python train.py --hidden_size=320 --hidden_act="swiglu" --norm_place="pre" --qk_norm=false --bias="none" --parallel_block=false --init_std_o=0.0 --init_std_down=0.0 --optimizer="adamw" --batch_tokens=65536
MLP neurons of a small language model. Each row is named by its layer, matrix (gate and up: input weights) and neuron, and shows model dimensions 128-319. Each number is 128 + 32 x the weight over its row's rms, rounded and kept within 0 to 255. Numbers have three digits each. A neuron's up and down rows have the sign that makes its largest values positive.
After each neuron's rows, "fires in" lists the words (lower case) most often at its 100 highest values on Wikipedia text that the model never trained on. A number after a token or word is its count.

L2.gate674:136167097131173153106157138117126124140074088156117157118145106130126105142087137228105133117117117146124114135109112056115097173166114187100140114187088122158145078070103137107164122084145168156119125154155103134157153125134098156175124109084118118125121104096109165123135136105086199099091104140123141108097117047106088129124115074094075098142151154143204155076119094076122081118123155138160169111185167141112151111166169142118144103169126062155084164160148117127152121058152147140185109108099067098100124076157129134117104140117152162087108078152173083100154162129132187111
L2.up674:172125112159121106152129125153077093101146145149114101129122118105111144169138154123142122123145124103169192175115108141052169128189102135137156124154107135150134100193122163162094094088141094091166096057110152103118107195145132134087179107107146121162168169139120089145142144117085092147113111184195118103128171127079103123141113105183092118140102102065078202149073173132111181134118118135181145179173086112151106136113138150066056123119150118162143086133155137171110134083086049126126164141077137124186093085111134149134052101191161139114117138114158198063140119079115132090
fires in: "before" 33, "adventure" 16, "after" 13, "eventually" 8, "of" 7, "upon" 6

L2.gate404:105158107128113077164152117147171114109096124091098175119115152180170117155110145178134155081162110137184108063173144172134123092123116063114124183101181141065118092158108116123097114121127118171120123079199096055092147092143090056159131129069196127180109104149167182125087161164152130177133126132114153161097118160161119093181150122153174136096139116104163082087139106144131166147179165137198122171130140110117123161109133129096163096117133089160133115153145162092147165151132179126165103145172088140083097071203127101120133142099086152120161111142129095113122146123159145116
L2.up404:097155146113102162158163089146082104127070150129082112123117068103077195103159089133108100162101112117143166191109180171140070161118105120073140115155108129073060076137126131149126067104173131202121096072130115192134070114119118130132140159146170134073095147093154126152115117124163109115144170106143136121128169120129139175156105100143147173088172106122184114144119129113146146174183150032105162127149086129090140109200134125094119094150093100125090108115130132102062093133129103064135171186155108070150083117136188132168168088095066175121091091129062139122169116168112132109
fires in: "commander" 14, "place" 13, "station" 13, "site" 10, "medalist" 7, "medal" 4

L2.gate540:102089130091153074109174079136100113085148147113157146173119129167112108127133122097159134093152123087128134126124127120135093056088149071170150140100120113114125117192083100169119116136107139144087123141130119121140097139094188101130127075147061195167176100152148139177092151102162133120151144118080152123166105177129155091137202138052092152117148078116123121120114101153111137107117148166144153131126123097115170154093172079115098103111154128145169090157087090096140096129162137119150135089141064113130126120110156107206129160173183132160102133125126107116141137131215171093
L2.up540:147078107134159085151188078120072179077169175093085058112230175110116169124194123117138092160153070151087167154136063136079112147133084088124070101149074115067101122108154150199097114183148120110148134160082055182111158138123149130183161093139132093145164173137106128132114071125112159112137058127118115106135114088183136200149138118156153147148154152153123160095097145116112140130142118142161114110133085101166112141131155141168168166107113110106111171159131150111152071133180111157112100143131211129167130193113138103075139125061124117123173140142139103108122126127049192111
fires in: "they" 75, "islanders" 4

L2.gate734:150151150058178146150165089156115086110102148190159140170165132121068163077153136124161111091147160160104148088084125097119159204181125110097109094142108083179121168140106102181095128080123104112134114157118073164132145146128153178155157094103047166150101138078100120091088114108189175163164183101144145070196086105077159126113151131090115116162152121118121094098208144135090115119133150095115091110074146132092088109136113118103088113134119075092114108174125098132090088107146118132152139118066125098192105142143117091141112129102152145102140150170139126139195150142126127093
L2.up734:140115145141112095118133132128038095112163136093125126169123146075109142139104121174208064093072078154189097050148168191099103163136105085143088119203124129080162099126124137124123147123150084165136123103081141145143114106093137076131188138125128106140104103119184114154097085126127108120115168115120055122141164139124102116093120113127153201058129104126171138139072129091157086184140196134164091140191107134221183104139094109123144073159121169134184079128102110145120125185146148112142118083129168107102111183125117141168152132134159075145101089132150147130166145134104177104
fires in: "to" 25, "bill" 10, "graduated" 7, "besides" 4, "missouri" 4

L2.gate963:147161114080119125143080157147151133084116151106084128128134144142097139113166099163093119159133151172116077103163156157110092140171096141186112133114119098116149125122085125114129115189197104147138110138128162107127139082081124094157150103157104063139110156133143134096143126150143096116159089031176170141162129156099078120114180116103108166090089091153125171088091093104055179117118155129099140147103112188094138110115146068078108117185160100139072074186107073120133115170148138162151158129171120123080140129122138203110166116039121171104144101062158183115132112114084169149
L2.up963:128081108089134106140093112113165140145175175229127191075137111129134084153126125082135060140145118121070142081092151108160161064151092074102122150075110156109083061134114081206175100138161105157129164184174165109120120141117166125026154098106176141156135100131130178121142163127142088106154092104102087106135118114149127151155125132142148135133163108102120148132153116133154112150118151101140150112125155145090142088081189164125148155088143153161135203120165165056146124122170186138103156092082128227125189080134121123182133150089183123172107155123184132162060103141135127121
fires in: "war" 22, "warped" 17, "brigade" 8, "warwick" 6, "warrior" 5, "warner" 5

L2.gate152:109164147047114169165121142196077094117162139108169140158032098148121147121108165144147100165104084127143094118214194126100082191169162169087115088136112088105182077108183145093125094086153101118090140110162124075136120091107162094094088145156082166161157133162145099158169171114102122181108114087125091086211116144137099171126071093122192161065130151111132151198054166101097132120103142147168090134157160155077133110114173109108096128149146183117118152137134112091120130172104152110183158149091130079144120102147150083124147141171122174148118112172135115153162088094125132121
L2.up152:115173146198071117155174126148045082146094139167104115131144111119098111125105083183118160130180164161154123127152176092125076141129156092088090151138109148144145161106109137130125096124181125176158123093131134089089142138125096135084080094127110127096191178084187183164139143073111126143132165107124123139136133154172104113173115085124105139127141157168099104147131127166140172090145108122133099102167092187119061201070087191132151140130091146079194131165144096132143166154170079133071094145144101147100148119066129116136158151084123114082188143183171124116069132034194139116
fires in: "time" 25, "day" 17, "game" 9, "season" 8, "days" 6

L2.gate480:107133095111179146121129089160169088104121135065083125129159085126201146080096101102144113157109123158105127148121159173191146196116189104166136180130127123142156100087167136085138111122110178051141135114136152056155180118131134129117189198140090131151147140130160164161142129156120133196078136183164126126125109140148123133094163083104128124120127109166132118119116102056139139125110140168154092098118144137124128187132111125141126159131176093154143147107132186137126174121108126154190162139135111142079106115177138075129097134133181155137072124162172120087204157157118107120
L2.up480:120088114133136109114096135161194130164116116148127171122087120179134154112112124051159152114095133139131160073102078196161143141072087182112083144166133172080155095134181158153164110084176073140127100084103107120166086093161126170086179125133125144136057101118145118063131123146117070161136108164138144106070120093093073078117133132148165132085128159103112179123179093106125130120119098161134091136085115143153165105141129116116153109112082157161153107078104124065136114107165140154154090126152136137095098099166140137119118181153112153148114067129152161104162152112091103132
fires in: "to" 30, "did" 22, "despite" 6, "especially" 5, "are" 5, "does" 5

L2.gate689:086119117115183192131101171113179108132132194156117131115145170159126076095122127140156114168135114158114100129144115192152127195133133132128147125152120109112135139100100150122102143120126123090142144159116128072138118107187110092190120157147183121099182138137106122159088089164197124103123088158112105122142169093147064193156109117117124140111112162120135107155159133090170108074071079196066109113188156076120086086122154131159083170104135157091115157097153124137135089108171052165133079121158119073155166142084138094156119100099142113155161116130157144181110136136118166077
L2.up689:154094114154153115161153116119139123146160150124159134111111164177093153135198183208176119124110097111167141148147103185106106134136095162158099126093074177119091143127132083119066111181148118109147082084179094144166181105157104106182095129081109118146115122090122096139116160126149167110167101172093094118160110133197136167112132180097147124105118058143124094188088155133122112076122134050168155072174110173139095125129111107163125169138144166120148178173158116154063120147148052110123161195176077130136134202107174145114209077079137073138068160142141109146123128122152120094
fires in: "south" 38, "north" 26, "west" 5, "east" 4